{
  "hidden_size": 512,
  "num_key_value_heads": 4,
  "hidden_act": "swiglu",
  "init_std_qkv": 0.0207,
  "init_std_o": 0.00489,
  "decay_shape": "pow"
}
MLP neurons of a small language model. Each row is named by its layer, matrix (down: output weights) and neuron, and shows model dimensions 341-511. Each number is 128 + 24 x the weight over its row's rms, rounded and kept within 0 to 255. Numbers have three digits each. A neuron's up and down rows have the sign that makes its largest values positive.
A block is one neuron, or neurons of one layer that tend to fire together. After each block is what it responds to, as a language model described it from the Wikipedia text at the highest values.

L6.down1472:117087169118109077160104114155163143168122132121128129112136115135148115083121135100121086058135160116119113134161131135155126087122110103139150149093159093160090089117109110073136146132146118125086106106138116135119133109131179107146165097157116131108111118100076125135136093096124134108122140143132153095121083137140094111173103113121158178164089103126144146142129103098131117136130113147115162118132120134164137139120162137093120135132118119138101146124132174152160163152150097125114143144168143102139090173116
Clause-final predicate words

L4.down73:083193106112132097169120128133116129129116161137132111097202122147115151105130167096135138119137171130130137131131130104138097104128127129140142109148107170099143111140093138141085129107116155139126124173149148163159114115171142148096118093162146100135150118138145122119140132142113105147069128164097144126119114170135120143171146133127121111110124126105173157137124167142145153085143118139121141150139094138150150134130151124088112136118140157039155161109173134113117113171090119123109122123104093104132179111149
L4.down238:133151103137154124116126144119122132107166137124101105119105117124113160151108151108156140092122097162158141135147110149171137126164107107083148124149112168139120118162074123152098103137113129121129127150132140051174121122140060108123142142127134125124147130136167139113124141150127098138090126097114166111131117115094126145151145106077140129138130155091138139087131121147133095103115144138144155119132108133118104134117114145132106103096130138073081122153114138109099178128142146145134159157165156092105166142115
L4.down398:130134131141169124130102143133135152115105109128122105137135138129137132064162122126152124114154158106083133161161155107057082105154124140144152164134132115099129157189104121135080124091139114156143104111177126098157123082160112143126119130082165120154115211163124123168132126157132131130131135138127120155139097119094118137127123158129132138136127111113131164114171137133120174091187119163106103151175141122143133123149121175151110142086162109111109134098092129133183089117088153112167155173149126130090103140133
L4.down882:118102189141131160121156135173128087145138143130151100156124131100129095095168141118134086112149108160124138116136163144164111110123130141160117128157144140130147140132128132160144107113140125126113119170118102113143141170134130158126125146171113128079093122135142105152110098142107135128122138167164117122174139178118128148117138120125103130147094101116144138150097123171164113112125127143176073131119125149122187111132104095105163158124097115134166170074116112117129128140091160117137122123138126139125102114092
Took place completion

L2.down288:138157125098124142071116128099141148120095153118129105148170157150104110088148123125144114128158115129086123141143138107155147146105113116124170112142091125130138107161109121130114144115138149135125158150153173097173109108095111137124109140125119148133124123143153159129095121138105125162092127142074107153140156138111070143117089174129090128130138124139130165122123097120094127115141129132112121148123113112161141153134157104140120108108137173143106163145163144093147132097109089142095139129115121125131104170130
L2.down1146:182136168156127108114153117104134133137142129112136156108126117128119108103138074118113137125182134118130089118114123124109133172157141121106168124109080130132090138123123140127129132061134081143137124122177129139107116102096096085126115138139129111100187160149115150110097116158148083164088137136132100146150137115138132097126127140120122129147124143144147159133152105129142129126091119150159146138126079084149148155098127152113114109136147172114125073174108135119121118107071128132101103115138130089165109160118
L2.down1555:116050115103092119105082128075112135129155127127139128141187137142128171078140148147107141130088128121120087135134137119112143108148104139094105152116086099067134078124117142125150146110083115129114134143125117085133157127116164187143136101117105109095132148174131139124093126145101138116129141154089103097154116123140128101151119135151124159156141121112131122111110138095128117086119135111138160105123119145137102164152148164130097149148132115119140053140100150080150085124105106138098122086125132105133128110126
L2.down1633:140115117146142144120110160097143114166164138100136178123165153140088165118141117097138160080125131105102107147149148131147173137101142140096115147124141135140143114136117121128116144113118129098106162116140129094163128087116130144092099100093134122141147097167119124120113110153088153159132129143112115126093134134167106139131100111149099117140175132141101144178127073119118100145154131133136130139087139150112108118108130132090075134153087123108159183153148147137144114097150133140110105140144175154162118146148
Verb-completing word pieces

L6.down728:173179106140154123092157138164061092151143095123160130121143124129095143120123133144102169087135132149105171087123169134158112169157115186124136153094116131139126124101071087126153118130122136077112132149152120096136144145169138121167162136111096122126163139119144116099134145129170130161117120154124122100105099102140110144115168095098145100120151139130166134079135122164132098101112174154188143137110122167139087127153133128135100173134077095088143194126110155102154147151116154134134124116143155138152138118134
Clause-opening words

L2.down128:158123129152132141151104159133170121149152129124153117173140085122174103121135148099148159178151144093101128148114091128128105101125128129125156143165103119147121138139111113144127177106119089144146141149114109139096158145124113109104123091122144110147160161141170126185121108171199142126116136085131127151093119139170131111118110128155138131120148144140150145139126133147105125148145152159140101152161120078159130124142147109112093126130133137123071049114135133122142141139142129126176131107120109149128117137135
L2.down742:068144116176154149160151130097144164167156146112107143135099155114116146097105155162124113127131149098142104095115134124124098139120149162100165124135114160131136153146154107162155158138186127146163108116141122158147139131109096110109105127139101139085107126094097116142087101158138123102133158141140103154117087116109137101082100145121117129155149157116152114143079105103151130101120154160160107164104145118157103128141119111117084111154118127086111208186127112120133148094119107116127156093136098189123141135126
L2.down820:165109138106138141107105115116107157159085144145163159118135093123124141115123114136141129109125143113132095136101115133120154109127189134110099126102154144162154127137142126133125100088162127166114091137150154184095113132146132113157090163107148139115110116176105090131099100170089127142091093129121121142110104170120157116124087137106099126113134122156101145160119116172106137121118147213117144151068058118155133128162159089098137128134139145139145137105112142092114158130141110179153139115145135093190105161142
L2.down1717:115139172147136122121150169149154124162134140128140126131110137142120140085109122089122166120136115091129121124116145134099170161130156128146154137064100083184111134137133178126148144112108083178143105120123101112136149100111104111139162148107146107157108134119105171151097147156173129118090098089124098108170141119150112100137119133102110130129083116165168149150126148168132118148128144153154159128137100142138125163122135063111117161152152136139157177149126102132075136121120129137109134117148097118110130132101
Mid-name continuation pieces

L6.down703:156083147130072137134136118156161122163104133093154138124123123122128135149138142129112107155122095167085117122112113084140150116126131134117116068139131141118147129104092100154123132107118144062147131139106125072112183127077103129073131126117115108125116144128137186133128111146124145108143125132120124159105138116155072132120156121108135156101157113149124121128131084174098173099154162143113152137125137131103118094153088151150155100131159121121159095119108083151125132120106116129132132135113113170162091114109
Verb right after subject

L4.down289:147101137099174127112093107140137188137077110156126120153165141113116102172097118097120143103097138135135146125128135132168112112098118143185108142118163072115083161164070128122128082164118136164134101103080158102127155111120140132132145120147161120135123142121091083120106130142142141110104114126133118161114104135116116140129146139136098150113119146150139143166099116205107196127139123131122134131118112144163125143153123127135105068119131149073092061136133072152163147081130134131127121138108150120135117115136
L4.down813:125165136125152140134112122159069136148141114148107160112132128122134120168103107118142143105123134115111135159116173161127113141113139117080095157134181119121135112146132095137149135114110120134141126102153141122146164099091138105137115148129123183108118125149097178135099133109141122123152144096078127145187094144154111137142103116126105143164124107128103149148133110167094151118135147144119111130120086121131147103121147134135127087105153195113135100185122166139165158150129083117151103123136092129134133178161
L4.down954:113125162129132110129096104155137136124166093127167141143099096119102142174125129140120092137127159093147124108129067160186131061114140110140148077134154115101133085132134142117142110124105130128131139093091117059155123111107100151172133147159137148125095102151112109086127086128136125116119102118111159160101121142113150107135146136113146113140109138104147147086113149105131144150175146131085122117128121161141164124114121101064089136110138148102141103105143106113147126118097088124154114116129133133195111114084
L4.down1573:102124114137108118152127143135150110097063129160140118149138165143115105110121075162105116127141147094110105104127164104165132131090149144114125147096103147109165158133138129137115166073156133096123135139132120066098119139125143111098129145123129136175133131137102144101104095169134127162104117162115108151113128160141135161146147110128160128127126117168152144173150112152146117150132128169133098157155111151179163140122151176100109086136154108132124141120173097100117098093107126121171127135120141096168091104110
Verbs after infinitive/gerund slot

L2.down230:140150143116147121097166157126143106131163133152153120174127159137100100111160117110154112120114126117117137137126090115122138120132110127159164165130133154163125129165113129119132069115148115146149111086139095087172094130161129097148138129100158086121167169125105128135123179152129102136150141128161141114192128104071122150098123097105105116138127131106139149103119145151192113074095136111140134154139093123095108117141117137099133076150168097130135211139097152152092125072126145102133133085149119127170121109147
L2.down1025:080083157122141109126132143140134111153136138103136144128108137115122138150150093152128086110133066120108097148090128120109147137136124133139158149186092096170151078109116157131136130117117156092151128075123145148124141128119085142127162142132117127120139112116134109124092134165146140093091172101111114156149116131101134071109141135136096110136143143120141137127163122122220130184157125183151173138121088127115138121126122141124103070109153113147146103154091127143153133154129105132134167157125104103141117146124
L2.down1060:152135152148124158071147154159129100146060127119192073137152156156159155163098125108120150087148156126138144118162104151159167114111096112130176108129103150151174138158095133143122103098135108123146126066127103133161166104122089130123127147127147152172112147112176139098141121142109134144103142110134160137122141109154151112165126129127105119142132135095142173120149128147126093104118115134176177125106070123145132110158149116116133136137143107140141144138110078124092141090125146154142118136162161114137160123090
L2.down1687:083095150097158118109192099132113121135092098158118116157122127124125104128124112149129167136154082091145143112144139129146106142126121119104147143157142127133152107131128167097129060137165159081160132147135136102117132147146117137126157150103173077153137125139143109122132157133127132103130102135127115140170100131126132117118134124142141106162109120118106149129123144150114100127067157145161122125117137142140146153093137122152134150158159093154127098151121092154125081088091130119141132115136101068122147097125
Verb participles and predicates

L6.down1266:121145133120079126115132162113095136172102129111126166126131141119134118109118111110094143087124102121155155100117152149131121137164134160134156102134147094130120144111116150142139191151127160138100133147159145136100121129101123158141118138194156144152146181133151139156129160097101168129103131143102159128130126122120112091128160131156137129129090158135131094104144102130125168102163118163147170130132140143150112143159127137134155140129143167152162255085113148119130131095092121130111087121119118153120136149125
Surname final pieces

L4.down531:102096115166173147093160133076111139106166124107159112146138100112114123155150143120149110099140112113132128114140107117173134110099092103136111139080165111146102127089118150115133137151049120109126117177132116200113152122135162146117114169154101125145131135141133103092101093136151130122142120142088144148114151126120117113143156117135128132143144115106078130133130102092125122133114139109157149143129118131121148121107144127082101163164128132088094158145116131127157136089147115145102119137145131146146108128104
L4.down1111:173159176120108096091121148119147164126155102079159138147128111131103126154165209134110125110173110157122142131064018071108113135097108124088142108128155146134124145141142091149112137112110120097119172147129112127113165122116130134109100131112129111146104123151113138139149102122154101116138139144169173143159148143104152148156100176135089131133151149158185117134116158085127148109144178074087114147088141126182147118097158155135140153194125114111141196153112133130155110116155113127126104133126093114116101089122
L4.down1416:171115150134113110111136119108141149147189136131136147190099140114098154098148140098114137152132128094132138140165097171158155143128109122103134096108134113105109138138133109181135117098159105119108089157149101205096108128078110112086153136151153151130116117112139096145129100139129183138126132114157151112113062118097110108116101146110152139137115150175090180134093146150125138101110137090145147145153137140157142114135144108128122107161108130118086255131120122097144137134056164107134102090138127190097112093102
L4.down1523:128163106122125083128121153135104094110128075144125058148122122155135154124129121096088155108118075113140151128133073104157139116138137118141123126096146171133107131167145138138147143166118129137119125179081118139127127132137158090088086165102106136141130142112180112138106123164146116148074148162149101125114160102163138121135154100115118103130151167105110164084134137149096137158123149107107134159168101138119140147156152130142098123112095112165106157154136116153129162151117148141096173112137134062101115108082
Personal first names

L4.down97:159122122120120091129115148135115088134095130145135143120139105131118122119146165161199126149088097125175112120141122122112153142130133142140114162174098128147084146144126123127151115129119104126136134161161125127086175158133099136122138138109097144123108120130117151135109153148117131150124134174099116135160154172091109143109111100102087109139105121138141100169146132114141108113121164161132073136170127117090116140133109114100167117094131122131089170103150125114084143117100164135138106136134092143106110102134
L4.down395:144153087110118161137125140145096079111110127146097129176111111090165143137115107144047127130126099135105123114135114128136145144109154140141111064154129094158091133121133161139124110130129152138121140130132113211098172119169141140086095104102105129091139140122156131167129156116134173154168142135119107079094164138099096086111130103135117140123145139087158130158083126148088136129111153163127125099122125098130095109126140124071145158153131133126143153114118117195118139135143223098116175141081116112119129094078
L4.down1006:117142103154143101163105155158111133099139103127126154186152084127168129134113137145126146165134121120092121135146131129130107088130119130145168120091083127155155161107118124101148106144114159120125101112133125119118134124147190096108147091138124136115127141120169118105147124128124173106127085133135112101143133105112155110125124121134121180130121128113135117191145113133180200147106097161113120123125158134121099106110104114140142138129107154151134137154131145157171133061155190134165132126113080114100120099141
L4.down1429:175135147114182128156159123118178117163120118129128127097136133111123168172103128099127081138115165171135143115108160146125157189165124097120100168089130118121129045164096118130085105126167117098136138129101118183149108198101116090131136142096163113137172130130139163184103091138130133124122113179139113170133114105105114121136144148090161136133119135155110103148167135115135127115104119144135096135108130122132116129158120121080127132130169163137124150114094156097160157152101140142109117170128124115168121140169
Coordinator after first conjunct

L2.down11:170129164111138106131113138147147148116096095141102091164133126122192176115106114134108133133147137135097175149134163133139137181152115106134109090131095135150129098121159144135118089140140164161122136107106133139145117132125167115102145102131127132152176128100145138168159135114155170130157145126137144128151136149091087088097125110146137112120114128133130119142138082079140152081120104122152128138137125104131118093182067135095112154127133112140086104108098142119136147153149176146127164111107092164122108074130
L2.down794:107148079090127089125145128114180165137101142126142116141118090142139096143138130159151180121152153144126119120110137111147130154120155115161158155121117128134129152144091129123141094141119133162135131113124125091131125147192111113130156165140146196100129125153132153139172136132127071144154096093147067120134118120146147126122133165128171100144153143098133131118135178164113129127145127210111120100157122125156112153161078117138094124141135096123153232126145149164118157128133088098100104149115121078110135139125
L2.down869:110100106128123131106170113132142139145134142156104115136118142124159171087115107147121113166143128155117117146136120096110142150122120127149130128129073149127094138143092132115151073077150122123159117108080146114163092114153146150118111157115140110152176160127127141149130123130135127169141136120110131166160167079101140109092115124091135156129166143165111136113125161122129151126094109107114159101147087130115173155166080103144141131117142118084091120141111119127153145152094121122159176134127130069141123088121
L2.down1002:116136050110134136152110128133130146145099100108119107126130145156137113134140145122143127133133097092128133100112130170135139141153093099105168152150142156139111094132149107097104141141113129144151140112137122164117116141181101127125118122121098152111101169117167122117107105117156189131154138085156144161156126100133146126125097146152120126175128117121106112117133160092159147133105100081144136108130095128168135116176151143124129154118117115141105180096089156139146156139139164078099142129161135100136139102095
Connectors in fixed phrases

L4.down616:148129146126124114161132136103161132115172141114135122106154173093112133147110109101131101126085134090090094122105098120152169114095124087143145087143172121149159106108161179142096108133132140133154101098128165140148095132145127114120134110113094094097156108151123170118082130162129115122122157127138091177134148126142123100123049103133115122141122128119098113155145096142106126125149150116149174115117049129162131097149115091131116135126136109163131023128103119092102092135111111092101087149100100105127084122140
L4.down799:148139145146084150126124149148114099080107115164145129149113145127136124135130083126124177146125128121113156101175131173147108143087107141062133149091120173107148132114128141183097140090113121122148118107115127150134143191118092155103065082129099104118103153126146110136111130133121175111115079114110113145111135144126096132158171130135147150133078139125106114165094103169116140073067153119132126104112117127103157114136098142090082128095083138119117046109109121120179142090138140118139143104158139114112129106094
L4.down1342:111134133119108117131135151144076129111171079096082136150156158139079218123119113103163140171144123143145151149138115145134142156127086160132158096096130147129110135169090111120172111117147126104108170133135142097144142130125125103112112115126067108113164129134160142129169153097113136138088129068098063140142127115113125115132108134112114089123103138139104153108115105143160126100118088148128115153142111100152107155083150122122087146137146136099117127158130138149121140151130166097118114122173123103079081088125
L4.down1490:128107094136125133165062143111191120131123161137114150151144096151165129114148128138080122167151118113134115140129142096105108115145107144093135117120138127139140138134125066137150139119122111154105149136137121109147112102146152119058134155169125126123138077157124131147116140125096157163146137182147157100109114149128131172117150105127093099104115125124110110155180136129149108146155159132161073151084156070177103111153081141063166139112142138129119175132126118105107130107089110120125136148154112104149109116114
U.S. abbreviation continuation

L6.down1333:112137113115191097142087143131127108104095120058157106101121158074111110143118106079120120106124137134083121168115118085126104169151132072189126128098106124103131147147122118146135119103114094152120147097118127155119124082095109129143163122149104108148144132062100123087139104095111141136126127140120105103120135179105141133143132144134086143081157134133104063146107133156131126148138130121160133141114096116130127137181141107107136128138110159153157116147114106133181132111133172127155095174156124118105143135085
Passive participles, U.S

L6.down102:144142104128076131181141091144185134100120138115127089116140119129149109139099126128146130190096162148118116117084114155127116146123090125146133077136130136113108121130110130134131145131137129159167105117115122168152094128174111076140095170103116153133123114142115136150115103118138123181126120120151095138100156125130117112070155108138130119134148164105094117181133108168173136134097138133127186134134125130143119120162094154125086124159085153122100195083113158122105121145133126090135125110180131141120078101100
Given names in lists

L6.down697:119131129125158132084094124105125116116144107119126117112144126145119139125138089099139158091105132126125141148180088148169124137114124081111086131131155097107113173114150178096157113104182161149136169132075118118107127142121117169147152143118127133122125142113149151107130139151123139109150164135167140116109120103107123136084096143122132114143132127125134123129125090111150117086114112098110070112119101136122142139111152108157092112144128111153130096115150134139178162109127130164141118147109143118065112166120
Comma between stacked adjectives

L2.down306:135188137143139087106122115168177100146139133154111114135112130131104117135159150171143135125103092097160105121138122119105132129117161118143098158182128164156115106109143164136152125110142138120140095129139141121113135128171149113138114142087127110108137142169087134088102079149120139093155123125106135098133166155144093154120107094152092132126107090121170138135129149142136123181111106151125117113114120127095143100134153146121126100156127175126209174112125122093117085156104093136138121141130134138168135111127
L2.down783:139148128143073112081131162136152111130127144132139162140141143145078133124140129113135131106143137110124129087123106102103095147091126136133134145100122126137137090141084109142116103075112089089094136121114103101125145099140148133151070129111154144108106127106117131160103117183160102132108111171095122159106130109103099151121136182133079092126086115105123164133098143137156100159134119125116132133111144131148149113137153139132126090130134148132135169126097136158155153155091110116145080144140143109133097157088
L2.down986:105170131133158148117117171123125162120118165139112148111143143126104173112149141081161139124117102145125118093107109123126125126101122174108109130141101173137140088147151145116154099119146117129165158153148122088188116160110088122141113121128127145134114180144116111171119098113149120157122133138120104134131109133156111155113114131141061143140153123127125124145156085139129181143142129133126108091109119104072142131130098113110078120145074134107144134122128157117143099148141171093109144068085159119114136145127
L2.down1157:148142132099114153144129089169091108155134154152139154149157143134139120065121136148111140132100141141107122140108104150129126142113167134183140111074123125089147150141144129121145171115142101118140122147147131061143171133114160159156109104134153142085086109115098108136109131137113133120109115133074111082105070111134068125116124128147111106115097106142164168114074128147107064115136117170125152127111130155132120102117127142119131134106108171097131065128165135133115103154102104158146145150146113110106130163129
Transitive action verbs

L4.down112:144122123139111108139135114081134124118096121143169118125136126119159109094147147115155128117134137154134171183143151149112131126157134124126139171126166123125120160102137138137126177140111144154144102124108111112098118096133165119159150138095113139088095148142150141132148111167194145126124105081115093112081155115110122141116100147101100090140157132159118145082079099146119121144117129112132131115186152132136151135085165142144176138128134103171119187103089143148132110163145112123119175152158145155168109103158
L4.down486:087118105147110122138134157187089150137151110145137100110114142161165183145136132106130101093176099128109105160140098137133045118119118127136136118097131126113105137106149127104169109072186142121174160169137129105128119116164098128153159131110148099125125140131131116162126105101150099130085118124136153113142148125133142117180140102130145127162084151146131130124128160123113088136137119183173134117151094146130151148134140104087103126186111107118128131123126134153141127152161165134112126101139106166184164148144
L4.down1347:122119170099189162126113137151152093160122136155104128152147138131102115127112073106134100095150132126132149123145107110113140126096084139126136099168110117112110112134143122160128087072143128129164146127103114055125123088140085123129133120132142121095144139148129136110113132132169160152125133103145137153105139125135052128127178135118126140143138134155111188130111166156090122137145173106138172130146113132128099150130136118091109146120103132122176032135170094193121153111091114125127114119106131120122109105137
L4.down1391:135139109143133171158131118134098152112107172145156196138107131095168151121137114116112129198092107135184168134149127087138091121149140137161142136135130155142142120119154109150139129107139151134131100122127092128111167102133098110181124096159116167139124158147110156104167141124165168109143093116123125133102136102133098137174132131136139143126073120119146141141137135083100116113109115160087142128158139165100155120119133090116103147133129139145132183146132130138087148137119113105143140105139126167129136172178
Phrasal verb heads

L2.down927:067156137169132072121119136151132150061113098147155136146125145097141112099103130084116119137112113137119121135097110130161144103136132121120108117128101146109154123126147120111125113133146089129144168138120160093171129161113077117135157119122087117143140124112173117143084136131137102112116137122123109148106099122158129133115113128125118125103127126120123141139154137116149098129121155164124165137123109128123141123109130163118103145108114128108143079121076141127121169112115179105167104132094149103108124146136
L2.down1358:125161136133121085151099108115148125146152119125152160154137112101110121135088144142136103158098103136092133133103137130125162105135127107139116117153133145120087118129141103100141157092114141152137147168123115060104131148108105082191124166160169160143145148158169097107056125124139123150149118175069093135121151142152078154125127155140093117136163142089125130145092122125121121134106154075139180114102096140150112102097118136100164125113132170074135190099168137135133138096080136125133108129111106102138154155155
L2.down1469:131150159156129131179091100115161163141109118108150164123124123096125104125131088132171118115095135134092152116133122136119170161132129133145144125136116143136127127114128113152149115133120088149139138105144141100123128121136119109147130130155088166156131118132102154143121119123141088137143167104154124127146081132105089144111110125106117139113105113141129119115124103121114128099125128118140163156153097135139132143114094096135170136104122105126120165119145197165101170119139190119101088072136110150108128113133
L2.down1506:043083155137149099123127180128173122113112120131121163127165146122176108105097078120124115112152113122134116130123146110125157160122084108153123099140169113099124119128140150136158138158153105147144139122134142177167092097120124078126126119141140140210102155111111086101117163161148132122133123102121122079121073132163148137120124151124150148097104092153128135104115108125145101166146144143146147155101139161098164150122086078139119138128171161131140147137126138169100146122171125118142106136108121092157131118148
Country-name first words

L2.down80:126100135179136152143157155134107132127115133132093143079123115105125138155151149109124173109135121111094139137128130158114167123164203161089170101122128107136100099115162136127166143136116080145159144119182083139130122096091108118146151113115118145152144130118088156121124123124197183125146094112120112142155083147154127086142127102127136129134101108132094107116127145136127163148158118156167141164166106120162101118145121110115128138138138174105161213128164141192084182131139148114124083133145116183177161134150
L2.down312:106112134111130156114122122127104131189177109144102105119164101114118151151130167127111132128094060133090123136121118121113140159146160113120100106104100157165194118126154113118136137084135115170158146087162125145176137109143141153123122140149116136175142137143119118120061118135133134157128127103093114112111088155145144112119147125133098146150136085164126131104110077132087143139111106133111167080158125117150108142154103079121134121085152109179132101116181136125127138137162127132133124120142102127127163144136
L2.down351:150127101111102127163168102137103155094127164100132150113117131131101138121118131157155146120114134142126109108137108132128133128119191122103118164105103096140153129118154141084176117097140145122108134127128139195116154142116122109133108117113118091164130117085116127087088138125121129097114137088117093133128145173139127089120127140152119119153074103096136092152092129097150117139135156116143089140147115144158102086088116111102136179133114157135112232156125131078093140126106104132126118111143143175146156159134
L2.down928:120132172144100168112110129125142138134173138132123140124088141109145137117139138118130133098081117125128113141154120128113132112146141155138139105125108139127140153164162103128169156099121123133160114131141133116142144118067144122122122154120129110139103100126099120128082127158170154137147132097148123077162105130110147109085109131118153111149090139144163138132143151089140125139110098113154142136160141125119097157125152115128115113126150121133102170140128090134102174091163124137120083061182114152151132179126
Surname ending pieces

L2.down920:127113124151125082154094133142183165152143150098157156141149155120131180177147130132128151085128149112130117133135126134112160098175072100130117071154112140176103140086122112108127112096129104088104132163137121110150118142145125140161137109118158100140116106130132185152137122132114163117143135108127156131091080143160129124118148096161119098150134123119112147119127147157121145172160129138151137117144122163125109115105113141133125188175125143130143129124090117161175112150138117102161130157124139122130163116155
L2.down975:115106112104145131142168104140131131105192130131128129129124134141145116160138123162110128122163138124121121153156096161146114132111112171095133096122121164147113103111118117134108084112131149149159125119144133158147132118146146158090146120110133120126185113160146171099204106080106154115140158125176112128157091127135117155091153100131123094162151107124135128180193099108112098165090129115118147139111097148109142111126158148132079136120134081114166120124144146107152113095128112121140122129134110119140109124138
L2.down1317:132117169157152072157113131152137106135127119117152087143133148124169128154146113125136208133116120104119097095108118143140115151122075123112161126122085182157100125156137098157117123138116130126175144135179139082147094122133117130157128124125135132144154133152122169135116164133087088132108158115149119112078132161115115160139144098081094155133141117126109143131113107183121163145115145106118140131125086160183142125108098111107148105134138135150118150142091165150133120104109084118148068127130135145145131131090
L2.down1670:107117104180206161103089089095149168117112100170099109125135146131150172142127107100131161105115133119140131126100075166119119173144108168096136146131103137107155110110136141086178104093118133137156142117115103113145098147177109101143141145132143144160138117171133133165147149115138134139135138132115103119158104123139111178149105123143103127150182173118079142133118142129138146121129114118122122139163167164134128179136160099100118114188122114128123092127129180132129111095108146087117116126135107135107155105106
Main verbs of making and occurrence

L4.down124:153118122126137140107075096143102103102143113144136119132145167166121147111121079103163137103160121120107104132140099091097130130104117141118117134160114144113159105139100122124127119091126094144121158138147137066146116121149154149128140137105106093076111121162132138115098161121116163196127122157118118093095120131132084129149129106069090109111172096136148128113127114133129120150112136146116100147127155079151111146107135158150130169142154124126150165171137137143135165119077128094114125170115085081131144123140
L4.down416:093145105126117110131131156144080111098135118136104121135131138124150149180100124150106108126155149158138130082148130181155096133132128117121128112175119137118131139131121148137158168188084141165137132104131112223101082138135172137123138115119105134113133169123124091128130146155142099094159123130149141133162107142117133124129122109099160113099138105083127112096119127123133114118136120136117131144142119135122125151115095140152127124113138107089118070122112137093143154115181122153167139121136126137180165131132
L4.down1536:178158108130128129105142115145114155108129114113145088127120136114124148100121098120125135121166089153154129115102123125130149136131147159153176177145129113107140133157066162117161124104100112121136124154163143032157154095141126139130130112093180135156135137154135117134127067149125121131065128163121132176125110138152105162095125155129156127142081137109129106160136062157113125099125126157102125135144121152094140117136106149111120118137142137088161197135149139088152143120082102125123107129152135127129111148111
L4.down1647:100151142109156113124141132166158131138097115112119136161156085120153117133119124128092105118123171082115156112175143179118129113161157151165161109085128153095133180145105145144123146163105126127123096115135152152140129114111176113109125152157097154109083129137152121133157109131116110116128111157141131124154122143077128139147125109137161120124122097106128120140108129125157122151168107103150128153138145094122085103123178121113164122127140114136101143085135102102127121111097114151126125136128120165190089114140
Transitive verbs before objects

L6.down276:114125129093158112127097122153182138133189130119148158140089102102129127117099127153129119148107166128110140151122151101168124150133143109114167164160102139128120115127140149118117130137138099145138099109159164095153133143095124124123103149125123116112142122127104125145126114097144135127150116099130126135090133140097155153132149137096150143152189159131090125138129128169117128149159163152144069107136131183128095135152123181127165108082136102093111111137132131131147149144147124140112129143128130122123118174149
Verbs and prepositions taking objects

L4.down240:135128087121131106104134095103110088104111147159096099141111119140137169104132159175145184140122156091125087129189172037157121155142153097127155132105118137115173127150131126109099088120145098146111136115159154149129127147130106117138121127127132150129151118141144139146101176146119133159133152164173154120149147079073114153141092142101106095135132142130135108128126154100165097145196125137136140146127162093161124118117132129088151130108129145144094101104116106124145152153164124105152114156135133158127138110158
L4.down449:116136119159146140105110150097108091158127098145097075106123109118171147141209131124139155154122125155108122124135126102110143136141096123075151146116113136136127083111160138126138143083111124177116108149133123149144157114105134140137133137109100150103121151136168104145114130136141105110123098160175126143134162108156127168093120088117114131145144148140100130141141117110119119118116165089150155130155154170099165125111121141146108145110101139159134105109119113148138153128112148132108159140079156063145119154133
L4.down662:149118134159143157114089102152121085111076104118103118111127104078152117112167123138132175169150124132149148152139161121130135101137150112128135143087124127126155165129120130116108140079141139149092108129103132127082107128113104172126138100119115130096133130101161109099104105142121141157090124142105138149157140106173172146144126105081130177095091143163109131149114115156116132139113132126164079153104116136129163145117163151110105144166145159154156247117125092124144141140092101118097124114101126111112166150105
L4.down998:114127137128138111099128136106127182138120137137128198164110134125112135118132091107098166128167137121105138122102129142104136140147116109088128104120095128163074169103138101103102137098142120119113104101127136180120132081107172093088099133149151137141116102100126119137161157119102143066140137141103108148098140143117123151161152157125129173112116125129170077119111109150108127131175133131127143151141148103154125146157108110151110137096116082117100213112156125151104160116128113168070098148164136169155138125140
Mid-word proper-name pieces